{"parallel_block": false, "warmup_steps": 391, "decay_shape": "linear"}
MLP neurons of a small language model. Each row is named by its layer, matrix (gate and up: input weights; down: output weights) and neuron, and shows model dimensions 176-271. Each number is 128 + 32 x the weight over its row's rms, rounded and kept within 0 to 255. Numbers have three digits each. A neuron's up and down rows have the sign that makes its largest values positive.
Before each neuron's rows, "fires on" lists the tokens most often at its 100 highest values on Wikipedia text that the model never trained on.

fires on: " it", " It", "um"
L7.gate109:116087113176161106157167112077146139142120092145102081173122129123095105085176128173180137123160120090052114095096127156055065085144159169171139190208081128079080130092074143118107154123188187106173127159103117151155108067123101207118131175122154058164099158223119135128155087120205155142
L7.up109:134092138170161120109105111178132099097144155159177136124115028122144158101148171094155111179135140082166146167141126201107167122096163106149132181118170125133167127148146161088076100093097124100119087114144111140118115076094167061112171115112126156112089105087110089145051166135134144126
L7.down109:129128082136131090141035167151103112126081173110153172074152197131058118125082169077146104128068147141114145127133119152143172125137120145133089115132131127203108123144104101088122079079095203148124131129117108120133167121172092143114192137182148121136142096175138059086154142121092124152

fires on: " and", ","
L10.gate350:052129134146121053119144145084116188125096131153163107105124088211178060073148137152116052147213148062146074107136135106182181116108116116149126187102141190179143106131143121149109125116103136141137097083149128159144164106159103098039092124082179138159118125131109145137124131086096148142
L10.up350:156060093099179108177115032127110154161118136136156149081102131161109142094123153108115116104167107135121087156146096127113163148151094137158084155093124151164177093115134103103103121120106139087141128058133099110116171067117157091105120118194135116094154164106106098133147161087103137135
L10.down350:135151133078137167155129153186123125101150094159121184074108168133132145147137100137113113104122105125104119180157168145097091117098124114098097135160121084094139159108123135155171162153221093076145119124140119153147115114082107154177140162162128082145137100123076185126121121110124067149

fires on: ";", " |", "B", " for"
L3.gate643:162124161157177151140146179083205219172174084142117133121120110132096156143152051182135162120182150181148075131090107116110109096160103164148088164185108102155132161069077105113149117141145164072138155147170102118101134135130079118135100162136107107091141154166098095126138159110136140141
L3.up643:146091098164076131184125161098133153159098157145141066090111143145104117102151114053150106127106168108086145094083136158164114118088131083172173172089135147160166145127123144117148103145071137117102080147133133074144150149151137148114079116121103124156110136199189125064158121121144132154
L3.down643:132068153106174105149175161108187120154102118151117150113149120116152120107165104146130082137155121137098142106119076150139087054162194154133104145177071067178167111131109110137134123180198180059174147162155152094181159156111046111129084178139141135144122130123118123104178162115133180152

fires on: " th", " Th", ",", " and"
L6.gate607:171112099156118152150164112160112157140097150076127125103114022140169147130131034141168071169108148072103133130163198092147087151156082126144163107184174104114135100141135155130129092134175106089103133096110128114126171155144111148097085124110142120161152133114155111127149185148089107165
L6.up607:150127082065092145128162075102161123156142114160142191137114132122135128110120100083111118121155111068113108138147124145079090132181129097104103140151162101110131108165134178097171147118174164112062146104104115123138102129164063097144126090119075125129166127108173057106135046069148159161
L6.down607:119137109171145122180147145173125116076133129157114078114100150127158103199133114108156151148071112192140095176090159158119105124173108133111208125125079113094160098081096095115137128136097121105132075124077153114115097136144129094134128198104114158103080090156093144103174144101164152107

fires on: " f", "2", "f", "F", " F", "m"
L10.gate272:138096183130113112120100147124151174103167168100160078118110168239080158123167135126137136093137154115149059161133104109131107166051167174101141123175123134150154136176148062133176094131116113154056125072172183137081102136091154149105152179170110098066168114118156137113107084122111129121
L10.up272:078109144112137139114141163189169106156107179117135117077128107163072154130136192089170154124106119175138130112099125105146149152140109124153098117112133137149132109115141113086140200154142148134149133188081125156139139159110131090126065104134172124144116101144104160118134093094118143115
L10.down272:196095160147177160178087153152179127160120154105098099102177121117110050077101124170129114255128159096108108071082143150109114152105191167099123135096161134150128127163113149128161140032108141164161134125161121123197115155161124179126165112120097077087177120116101062135086106095139172111

fires on: "eg", "U", "ver", "A", "rom", "st"
L9.gate6:128122069139144169083118150134064176136156126119136123093057125144100147130155199187134124106101123087150111091103157101179178126090143087185065124174138144160121131189118084080149151105146124127136071092153134078127128179076129155145162143115057066157069095146092217092153177133134111052
L9.up6:102066205148113093134187126175135108169113127171153076118081157166141156156066163127098135115089142067062116105216097160135131148100137153120076112144127193158153128147173114102160141082108090127136123070129145077145169177086186064155116121086101130124114035159080160118072139084121122086
L9.down6:143065136175126081089143122104137138255128097108112108089096123109172152096122163171072090085101105117091153159085182089155156109186157122116130087135124116154138106165112086150132147067136075113104107142170117128141116171072131086101069096133192090098137069112152157096072131147129185152

fires on: ",", ".", ".,", ":"
L9.gate741:103127095081179148055111161142147135074096134085125083128109134141171084144104118112093104110141072109164099073117139116125126113083137146147161142129099066105123084183138103092109202113144107121121163130115101210163118099123155114075099132116179145117137104071122112088146133114121063112
L9.up741:089122104131094126127141122116112107109096143154083142170063121184138149061093144167103099098111169130140148145102195167161189147202157100145156153075131094138156122128124111078076074140166108189141126146171168099155130120125123141138090153136102161147122106120173108099130101121088158121
L9.down741:051168138155126165152151165098106084154084179171126109161130096170145135084168124063141162137106133126158093163095143120091152114128189152137128115151127099121092094177118179107151123131116100118091176121155123154153173107154080067128208148188174113161137098149133185087124149095165194085

fires on: " (", "(", "19", "18", ".", " 195"
L6.gate157:079127109099090153079127189096121101067102119102129174131160117167111125169117077145092054144139091132127125198113165087114119113131146120178162115138145081169121062122138103137158084167169112120124203136131109141155102075098130104162105194135124118139119143127106145129113156082066163142
L6.up157:095107108128133182108092118151082123098159131114169138165131116143169171171170198163186123133129110146192150149128116175100146140102136154181083130156123137149151052155141073075147136018155135129129116136121139156109105150119123154076129156171129106134117111165185150131164079090133077130
L6.down157:174087097120110079174113149162190130177165106082114182124132141120087139112142109196124208131145143149098109107100077123092092132148149140117165149106110160180108210130143164089109198138110110121078087148074136120071137153125219104200109100141136112087144116123102084102132096158153129100

fires on: ".", ","
L4.gate180:056135105135120092142118159129163104057160136111119153154125157117246130064137119115107127120154103120061128061106132129135165103169150119171126162047159149112181036124159095140165132114112056144106134134157114128147092107104117085104081169138156119150083098187108136137132116118087092155
L4.up180:118123145158171121047141086173110112057129055135117119132148089108127200111183148125106145124123148132096121144122219098131158163169135127130154136119125135117166116145133146174115141128163085092071114118159207092191123085154074164123156164116130109166123140095082122094069130076109127134
L4.down180:090108121133168129122071141097092153180100133138122102118158156133145131080141118073071095129128017132129171129117105154186147084150110189122182082038083063168085141142187141126127135146107151059182170116125065044135179151125151116131100133174221114190121131237159119116092182097133116138

fires on: "f", "b", "c", "st", "h", "s"
L6.gate259:130160184138114137132102081037137077112152163162116120086124097107164120112098085155139160077078177135188099233093149086092125126099091173136141157114110210136179074113104165147160130069118095121067100150118148117153171103142127149143159089127129095158108111150074098137114107129081141093
L6.up259:076125101111066154133131130153156083102070173140130157130101177118140125202083116172123141139088117101137081174204130110116191093181152172124137139111117155122161105138143155104098126132062113170084120151108116170128118169148078094106201133130127126110118140094028148147138096143148087101
L6.down259:117154158155091108210153098139164160155138136124130132114140144137103158097077037108107171148128152120104144122096128125089118146138105195103133187126140124083105134069083167064110118122167126123102114100111077121087135172169064125122157159153149111136140164107154084119144076164124110100

fires on: "-", "\n", " by", "ist"
L6.gate916:100177113190135118145062122092135096158059177095077152126113127130124090128192038154107108140131098119131110174141105087100141126149102173126130084211110107099135064102163136112092171143142081114138151134158105109115125091099183114123146190139154094162052136166113160128128095132104138090
L6.up916:096087087160146137119086142147134053115064185122139153177140152160100206152115078166156119137140127133136105132143083096169154181133080127142121196130127115172201070137146116138102094090140070078086105130155135162142107132139101155114150212185144116183123137119079187155140119126092096096
L6.down916:194132146083167109186091145148131115122143118163161117071176104148052103165179155099094122127158088166139185057143023120103111130143158147110142100170134180117111132166135150165187161139120089130077100158103094140108108157094180191071138134188132130095119156073141108112133116160087114193

fires on: ")", ",", "\n", " —"
L6.gate471:083182135117132174113143116141152140088111162142182144141119140115091128166115121136140110163124134083131069134174135119143118181161130139166100147214116088093118138070145139094117169141217101100144170108107148138118119059094097114126103207156084096158079145134093143098133153088150155148
L6.up471:113170084109140101087178157200156106183110053155123138133053124109108101153100114110084097145107191159114157132103201145126192158134149132138113141133170146135151118132156172142129125095111150158102138152094069159130140129132113075116097138096085080170164112072111158135189152143147148074
L6.down471:125075081098105158074154164147148087068110099165104206093126184137122103153139092098086165081113090126134120157133191116094133124153120146164123173101133081133132165094098110098073087153136128061146143123098168135112109114167100175104144125138119105160133102055169105121113093142138216149

fires on: " |", " the", " a", " had", "L"
L6.gate238:132117146123140155160100123133125133135094085151085103129091052186141103105159180129154158141167109144166137137086225142161177090060110106107112131101122116149143154141168178109118108117091154120109061079142116112148141121160105104139142102146081190155186124131154076123061099106147106120
L6.up238:130116161091161177097160113096147171134141090183093102086125152109214109087180163094095068123128080081086203167180095111174099149139130102117082087091130075133136126109187064153110091144158098133119070114147103089117069105115157103170103128116137117077138156176143114128189127152113140098
L6.down238:076142168114143125125090176126087100088104100121074092107136141080133105143131090133056111186097114169132175114096166110085157122114190190088123114153118110146128101188149131052147054140121096141178101072079129071118191110123137073162172121167069166141108107104180093091152076156119129093

fires on: ",", " and", " then", " so", " he", " also"
L6.gate724:126093106096129119149139139141087167122139084126176130168174125152112139108073072151148080135144127178124188111171150104136146144163148153093109130181113139177138104068154157068149083118204113111091156109106149135140146163089034116074080172162106126144170136148047157070147135100143166104
L6.up724:043131062137126127114136166083217185159089085094136124187094099204147093126183119095141116109146111134178158114119134110144100109123145154137146107135136120101100107170170155107096091098157145139128157113158135125114133094172123129138112135153143111142171198127088129148164143100164144121
L6.down724:170148140094132116070117124154129160119091141163119115171112091167115071134173069101079116182115118129129142126104124128042163160156128167138064166106118122158128105149113147044159151084127069158149163119141130147113178124127144109100160141094168173066097137066052088126138093114126136147

fires on: " of", " |", " is", " to"
L7.gate1008:154176145163110135131113164117124155099101157145150131164144129150191159130138083138176168096153127125153145153134145089113089110100101122144100097139110210162167178151086041096095125116117088056108094129121122122135119121174174076074115117166167085124130113116121138122162125152133197112
L7.up1008:116162075165072105159155087057119099171122073176121128143132175170136146103126134111158155210106108132173157191119157160129096075101149120149143121191082177182118134109126176118107125121101128175088081177073204149153147126230145155119135098106127112111140127120075116134102088148110150127
L7.down1008:186141094157187115105110147136129196130165101085174137151120141119139111118116149124160075118108215097112156119158140094120144155083158172090080149130153118070149101132168138068123110185164140131160128159131133105092155144082115136153163068119164111148166137123170138117160087189122091143

fires on: "ing", "ed", "es", " to", "s", "ern"
L8.gate590:109143126131086158114127091139110180082133143138169051171104103111085108086160168128164124104087098107125101125123114109151142126131155114115103085130165105184146159184186146140111073137089143111098115154122152171165155196185161184130065090177122128134100166177108152165163142116134211084
L8.up590:126168179097156147067124127161174125113148133159139104107162098099130120143175119128137152164047122086134086085134108098120086080086132162150153121124131133122147132112111100116100151072143161101108163097099132117168081140166155130105093172130145124136139076146131121141121120112087136124
L8.down590:156108156131106131144140103076120137078107146085130145103112161163198170158154146104174139087141078161098131124134181135098161088177157145112119103106108157110143128122208149175117144119123114135152124141077133159137186121138104138148037178119135133123105148107170102093156128138118104118

fires on: " and", ","
L8.gate929:104139109141150082083066143142148164174072078157176178135072138152115157075147113148173105144058170102111142167148199090149122068094111158137108137145156146149156096118139118137141139128128097127139148139142110151129131151167112136064140111129136168157139151087119150101183102155060128116
L8.up929:120090071150105118100123119158168191120116133189158152128156150126105115085126099081149087144148165187108165155122085207112144127150161144088109142158194146131141114094140087135157125161130110134142093090030128110139128073125060132083180094156126137095128148128137143165130142062107165142
L8.down929:131139137130172145109173165140151130112128135166162070087154205099113128180100192108130207122085111098100102078171139249113124184096111098083150117160129076131151113142143133096160122151165152112090116135146129094108103180115099165147085157100125110044123174112083157112125094090108179092

fires on: ".", ":", "C", " |"
L4.gate609:072159188097168172112053089127178136123095195150136112114130184116154101103130145158120111155142145145161092115095131167154122097178131176203154140176077120130172115108137144082057111180180093123103068115152130154119161117054185087127138134086138110116077103139075146117130162105103156179
L4.up609:186162121177081137153113102076080145100157148105139193110122111125130163161157104193137069135133124168128136090091160100151167118151137116173101129118171177154115154173116072082070083134146100112146165150112173166129149191172128156130028155100162148150092174136118149102185110176156172125
L4.down609:139190089127157121144149107118076109065137143114149107135110135095117134096125175139142148121101113105152073148098095117117147091110190138124155083120197118155121108142098130151169125148159090197214130112114091129104106125204112112078122096101058105108119116148161143109143170056142133098

fires on: " of", "c", "s", "al", "ur"
L8.gate64:120171106200091132147130149037084096110100094164135106106127123126158139073127064093163129096130125144122114116162101194135151165134064125136132128150097187167175127129126155169058131163099098150081097111122148175054083071166107125148086128107115131121139140038118140126200195120116120139
L8.up64:110098120109105108135151124153172105113137144105132160069117178122109087183093089152091152134093072145161120103111145050126168098133150108144203128116077145126149134097073200115070061153147083136099105095125163119108138153176141078114135127134168090132182125189127117116120095131123134116
L8.down64:125172159151112115168147115180125132134125069066069132147147126146097088082095104170054097161090086132110188181143139202108158082147122121116144099120076138118090115168146180136126162111177149074105131189133129148113133168133156167155208101120095140185121092108117107132132130133144130109

fires on: "en", " of", "y", "ile", "ee"
L8.gate400:089101115127094075112197190085119126105180129147067138172163160122131135069156117108102182060155153137119182148124143134154111059145170112100136080131124119125151153172119099108112065100092128124148059081083137114121138114190131057129070115134112120155110176214141123110107174139124096113
L8.up400:118117173113113141117122147209120161113134122072080123109088192095132142139152070090139069111168113128150137151138102198149168148156143112091175056129155114163118126124147149072122104153088114152090163157144102131146125170108112150151067102063133147158074102133118114094154102062157105146
L8.down400:067067076035153152122124098109118107107107082148106094154113050169123099139067131129076147104143150102082123127116119096117135148132142209149178141115171141093068119161115123172185158183123155201046123119145184080093142116128177097151133122177123115094140142162138152141126108160121120180

fires on: "an", "re", "om", "ans", "o", "e"
L8.gate151:104081172188140148085151164124153152152164160145148112017139037124095130138126140167170130132120117124106146162091144139142133168102086102160136099111119066070134121104123111153151170104082084141130101120153116152115175117148158122083156121100132127123153063109120146093107025184107121128
L8.up151:120130116157156129167153152125105151150132148090123142108150101149163073184037126171158106182123153157116157121113086157151148074120076060162118158138164148045131089100114125097172146135109128062054148152119114176148104132136154077155164126164149113105135156138090104109083155150098145151
L8.down151:173110146158136169104107144125177151128138160109130118123168168182136062176177134157184155165111140160150191142121138066134102124117127137165137129115088122132159070118125135104098140109116054124146177103095097108183154081090093085110098114151113138110119115140122165131115143152097113153

fires on: "b", "c", "n", "m", "h", "p"
L7.gate339:154114152087114064116151091118157077128142153178096128141124116133095106186079073177135133080083116111104098183170106120123147126116163102097098141100081166147170100100108134127180158088141055102140091203111113107146175143160107123127122132142162137101120121080118202194081146133121116140
L7.up339:104147192157110187149092152148150150144184165138092154122126067208103180166177122144101129141071161168138130100150170091151087151136125134077144137149115122163118136104135128087100094105082106137075121106152179133098125072104116133133173121120132134075190195105116105125175122086124144121
L7.down339:061061124135155140113213119131123131167098117120098155171110127114171106073139111181103170072120107153093116189155187135150087110147151150142137109086137158081124083120165151142143125140085154150143072140121143135135117172145112147157165154112115141174168158114126109173081147088144130108

fires on: " has", " act", "ier", "\n", " known", " directed"
L3.gate846:188131151180148104124140113116145165078152079114117063159090076132134117139123151188121152182143208147083083077070100067100099103114142149119097145087103132115108146151110126065173144138204064098114149156179163135103151167143122090119132129154175171176142099167128113100123140072069143203
L3.up846:168148115106131108150147138166098157139151130119137119148111113128103139096112068080124164167132126139138142122153129102128119145150200203141046130205131109109103128075129073137149134095090124145126068178185113191127074135088127105119184115161163140148162107090105133130218157135124125203
L3.down846:149069138139140111174178128124163086102065101136153144142176129134079198124164124079120138068108155106134159147105146132169115118136117098091118118111081183101141164131124132100103123225096088150150239169145153194118130162208128118164068080152157045105130119100112108137077074125146097114

fires on: ";", ")", " |"
L4.gate325:078126113119162114150147122150173121154123104128101133104131161184122146092124089136162134063150136172153124154195163095114130140123127202140070093155145176061177170091147069117140189136143046053119112150135150141128083159122172160048057166122121124128135106115083111136140146107084207110
L4.up325:094087094140119148087114180118113081153097146147116159088102141160143056139093138085133115130062077186117155154108123145090136138092102135156152108146156126125216174120182121131133160103158147138126113134133064114089118190179125150135133076097132156106129138126140078113158078147172154101
L4.down325:072066140104124103133152126104163153159126085155169221141137155127116123151089078179093122087146127161152144181167157186098131127101110142122115159146086085124172144146138124134134079193200170042043110151082177073085160207136170138132096173120171135147110137127148164133127173136119176122

fires on: " the", " early", " his", " a", "ent", "all"
L7.gate226:152182210152134148156119113144142139121147117112142101116176119126157145116123105128124101087176137086115096109153134113125113078104193161189140086138136121126157114137157103110134120115130161088144107129154120107110108122121129069078087130140149160158095147161149167170152117095119133073
L7.up226:062089185171137140117148125173020128150108108175138114061173128124194144133183115096151096140188110135089168060184130136119111113106087119090130104081097095167147163165111107164137093150117111133145117114113121139103134132129151150124141119150091169138151112141158112104148074143109168065
L7.down226:129155130164161106134116165117114136184066097179144161091132090090146081104112108139121125141140124192143107111066091145126191141176102113116129180163098141122154106174188123102125180118076126136105148094115158170078166104143109137122118124130100176133129120076157085071150188169103116168

fires on: "-", " n", " \""
L9.gate665:151176098137115154158133129089170121128153180101124136156096114158129147110150072190108082148187172127117143168179158154111125079142151168220200145161167135140115081108079109090169133152117081151151170122118111092132137126151140134141117160162168137170087124097095094068113100142091087120
L9.up665:103065139183182127111157056142178131131107131113110074129055146173082106155114148130150112144125135082140095103119175105216156094183102107120129103179098087160050138055157118156149108134073106103119152110100132116164113093152163111132168149121125115149150098090084118113123107122141105114
L9.down665:121104114135104125127099150154103214074109145118139095105139127116102100148093136112137114131122155166148136148148127085131092163094121203121124174125128096083088207131107187113124160112106115144123153132112157183078105172139107132143108120070166066152080161175090126075175174082120125104

fires on: " It", " it", " They", " sp", " they", " win"
L3.gate86:100098087162070091178125149137158104142125181143111161153039149090116099092150118124075149100096104048091075113123168168145125115128128130185198102125080132107169114143140155082098138123164084125125105145098103160157144120137149129108186156113182108121131131182094069158136132082198150183
L3.up86:137147091114122201140075131122138109165086160125133056170099144114125100076164171178053109118107145073090110119110169084113176146087103156096170118124196139077108085168133158082073150111131123142133165129079200141117142212048137085114132117138151125127131108151124102137086145111091115131
L3.down86:150184100104133119157091072096145181096144130153105204092106175141132068070102126102146095106134155090105109088119220189125148111140090131099055091150140113115162177136102114149071142098171099105155091107109133130097165159162070167118155196099173081070162104196175127150058165152125115112

fires on: " |", " (", " –", ","
L6.gate433:081136125114154124161082130142139178093067125139152175106143116165143159107133053120103112127133138118138164169074116110124143100090152138092122080164157178140132174106165127148128179174164139092099086127073168151128139142081146159152092189146115125130099133145129132117153151110095184144
L6.up433:060162120137131146087098101153157124180150132139136079079111165133169097137124206127107137113100164163156123160127107092153155116088110166128073103094085141154173143154138139097134121097094099123158140141153162134109078084102157120087125072105160127145175120092164143109115152171163106147
L6.down433:127106096089105104113195115126150130108166110115117115202145088108149158152063111136110142089130115176127105143123170163100135153143122178122153137077145099131192196105150169111044108180088141061083116138098175095123131184113167116129130124140091114128137149111088100133118184142158150091

fires on: " was", ";", ",", " as", ".,"
L6.gate752:153157102124153070113138099114151138144044117177095126036111157107166099098151115099165112136153100124121107154088131137068148188119118152087183151193144124157141134173170097004094118122167162106142169096163096164138134106177102068146085139124093137137124083150113153035138114110118174192
L6.up752:070145078142116091141182089124151145150113149128104096185056122134139124098164119112086137100152133130168115092168089168174148121117131115148169059139116131058155126071100123097101145139106138169080096149170133116151147117130108140087137143150124163120125177088174120143129098153120093191
L6.down752:147126154098082093127192090121082127120111093116060167107176166147141130173157125132150133118082135129135060141117160149154126152140115108156164164086096121148174094147152116149089106124166100091127120127160158121081133123200161160117147158043090122141099156154153119129111102142136140125

fires on: " Q", "w", "p", "k", "v", "n"
L7.gate154:136147118124093163133194175122103159194133146226142109164144123145096154141138143144139120093073146121104078133158090164174117120131105091092129130182097136130146099098123178188076149078119114106141136147118098120122154072106074163103206134108187089122122180102093139081122093128104131102
L7.up154:092174117125088077104176098140133159144143149160155098096120114141082164065120123122112140034087122136130066120148149078222091151161078177108078188149075152130126114108120107174054079067129140120146140124084157125083120110146135135105167097121143147127134102111114127091138113146111152069
L7.down154:102129116152107163158150184096161160119157140094096088075117120154162038181143175107084200096148154176208185125071109121134099077190214137144121105123109175027141153134140118136104110150094108178164159109109144129131125164146114138129120118173089101163126179149177101116116115134109105111

fires on: " (", ",", ".", " however"
L6.gate76:049095082144083113134095131138158107113109106122105136152145148146070170110115084198200130131163163142147114112118139126094146080088138143092155138137078121139146138086107110084114127087122103148078127152162151156134075154170153107074075138146123160132142078131095176105129122093092148113
L6.up76:059139079144150131109152120121127144113141150178137169123155160108174072127113112124142164107164124191229161176146166136135163133132163116120173116071110104198128144071178075118166114093116118085091117070168157120132087082105112106136129088119135165090158162120117177092132052128130159107
L6.down76:117122160088127142172170205133087102110076167143165135119142110092184123125167143067113129130071159126121114085111119155130161194156085088185129153133105105166136132130142073127162150103121135142189120165045066102063127195112227095135088176069160132102105132071122109125138093109131111099

fires on: ".", " |", "–", "-", " ("
L9.gate368:162058121161094111171111164134168164150157170106160154131069097177153109129084111117130161134121156072139092149138158121141171065150105201142100144108066101080089163150081112144150123119077147143152127085128084156132190130125167098091097173151119091152087135169146127187137159102138155204
L9.up368:138119128141160141107157144147145157147084097062099089075097138136108102111137086112123168118167172110136187152074123100158171140144098169088174142114109129105039128159073183098140177129130119122143146180095201143099144153139131182159178170171092180141106117119130215096098127169141152143
L9.down368:137184129103098104152139145107086145152109147158159171089154168088074076171197129123174136083142120138131133089112158136136090149101084095161077104146150169148138082107171111167151111117089106112116125149073149090149115106117124155106158109088181091105122113101086164091119094146145107084

fires on: " of", ",", "ov", "i"
L7.gate432:144187158150160113127124194120150084086109140148079169146124171120156141093126099138133107115113132147077110106077182127153132104144191153166061092072184191140126107115103169112193107131184119126117178098113154185161088129142127137096104172149064148147105132100086133131154086148142156143
L7.up432:172090115154086106112088139161161089120139132141118101128068101119079145147120079112156195094138162150094118082122174149121147097155135178142102106132119114126159138098147122122124137161127144121121105146091154130107145080167111102185125128111135111139109171113070086114071143085137189106
L7.down432:135127124172148098166129123106176122102127158168146098140162145147144139189102114117083126130173110079122106079147147141096127135130143087120091136125124127107123212109172119106169119081156069166091115132148137175149126144193074123115087127126070086153132117173136176083168121090145108139

fires on: "eg", "ers", "rom", " head", "em"
L4.gate596:086114153160162132102167125078113186161144114051129089086129105177146116082124186206110107133153127118135106122160144088126146080106128098107137121143132079118133124175080139168138183102109128193133062159230114097085129091122116113149050146121138084099137131190141112111154078156137074142
L4.up596:101134157088112146143157153127108003089090123154133093104195110190170114129083104146113111180122064129125146135169151170153131071092124104155058116132106136165124107183095098065131118115063069110162134160145144126109118147149154124108105086154138121131152099150150135109132123096106133160
L4.down596:106161151143123159108171092154074103190132127079136183182151110126111151109133121127057097123093108134151115161123154154131122062139160135135127137167126163134166165121159154130193122045109183129228174133176181107151083152167115123152097122122157086106142120202100146119115114114146068121

fires on: "19", "18"
L3.gate584:113163065128144171150127133151074122099113170062124137128145180097119150142117096152119040128155149070159094160114066172153158116096118151118153151091152119146132110108201123096081146104128096072091173175077147110156151134047138128140078118103108151145102122126166113165111077109117153110
L3.up584:121090190113177158140187144122180141111146148116132136179149128159157156161061131154194065198139135137196149151137163121137088151098105224129115148149122205154122153150087109090188107123096119088099132156108160164091090133126061177118112102157151135113158104109114141106141175110121157111
L3.down584:072185130144152107177156126129161093094111115115150164116132106129186175081105126141179113103108133143108153128100083080111155200139137209081121135134104149106050172140111074092135114224176085107120112104112147151102159068111165160109133114137127144096154110144133105105116136179167112094

fires on: "-", " and"
L6.gate669:160139133136158131156128133084162095131091121130095147178159131193151108140121071139078131147095113078079137115155186146132154065078153092074137175131106129171122134107075163069145115163108048111153135114112091167129142102132150112145106116113131127155116162131120098133185152143088125105
L6.up669:115124095160087140154141119089159219151110108137121196185069169127153152127172146083173068116092150143099104185135076173121077124126151134146044128135144132102142169151094062122066135137117113070108142065102171099131162135134108132127131153147153042119119143118124128123079127071108200111
L6.down669:161076155121162147160093062186139090194163148122154128156167135118165108179104161120110134181132132159115123125079143104131119135133153117096158113117120142117115166096116102089139159112155105117126113096128130136125132125038177115144122106139156155134139119193184173165144121171083144146

fires on: " a", ",", " is", " was", "),", " also"
L10.gate296:132100155107105130097154157108150163168143096158140151071120188157117144131139119125110125206148122204111138146160135141132129129120134100102106120148194161145155132051164113109154063153168129121092120066125067118074173113162076128096161139107081119133138099179170122147111121139171156151
L10.up296:058115118143087091157187104085181088096103130152179106184055129161151154125101142121144140103130063141062113133178160131153213104153159095149145143145122092082114129142167154121107126157116094175127096141098164154117199069128167147076130083139133131111094121155127098186117129174092113115
L10.down296:124083178096126119057094151152119115139153143111107113131119072098081132156104131130077136156115143114073157129121119093150125197170099117108164134182149160127093073113046162100143119139140108093133127127152122106139108097083075139151148107127129098193128102098142134163113197074144114123

fires on: " br", "-", "r", " Br", " Tr", " ("
L9.gate315:126150152190150129093050169124137116057066176097144115134124128115110124132084158172083063120114108116099105176076145111092128037092107148137136084171055105076130135152110110100154094098132097107137184142168078103129159150123130154119138126174155079153105156171145130177119123143164137102
L9.up315:147075127126101172118129049122123159072147072143088133139126156110121121101145134117069147119128114102113123164031091060174121165122109131163204158129096123170113116151154179144123124158105128130105175126179204093079066106172176155137121125159112178100083107153153132104117140153120108136
L9.down315:107120091098158124066135113109096138185136130125106154184139130128124143166109143097135123144158145183168152084157168130072147081138087119146086079124090157089140108133190128134102119122155171096143098120153096122110139102089151103127141075177154128099059158153094083126137088134166144132

fires on: "s", "ed", " were", " is", "l"
L8.gate914:136090122082058141179098100083132213054110089136079096127140118124095096164120112094111118104107132147130090223095092136139124108128139112116109119176179165151122174182101115085108084064075118152164117162070191107126141133143138130104107124136160174157052141140131122123120125242127134098
L8.up914:097092118101135081088131094125162123196160114108132153122153121100187123107088099193154187153096138172104070123137206097102154085132115101130151132107151109215097088141109102103144129153092184135091139125116112160070119122159166147092141161131148108053178157148076132137106125124071138138
L8.down914:161134093190173078153098129083121088099106146107128112193164139144132127096172150075194112111158156122187132146154124087116169162089146111118100121145135121124101059093105178117118144164130110129144110138084139171141116114156145111140120083123140151088145130139125124104176083084160140109

fires on: " |", " ", "-", " votes", "|"
L8.gate149:125139164132109050161173089092109150123198153113137131124143098193137104111074143132146164183168100089104153173131091112138112154102117108086092123160087078119097135106096111165088103151096085131104070114165137060122156171107129131095096132121117078131130101127142145146161083139109108139
L8.up149:145081125135161135154146043086112147124105194151086155154175073141089082136148114154120114117193102110119100156111119092148149135136112136133140166154135151142075156126061146061099135136048138142088116152104198171165145084139135121150155150159103186109070151135101110104152158093073127161
L8.down149:126182118138107124114183199130105167119114174115142105108159119106119121158097116099148151080106125181205124173059138148115164155170135093116112130130103118149093097169174233134100125129091123128063101118123097079156155152150164120106142049113128069106119104171132080140199065118132099100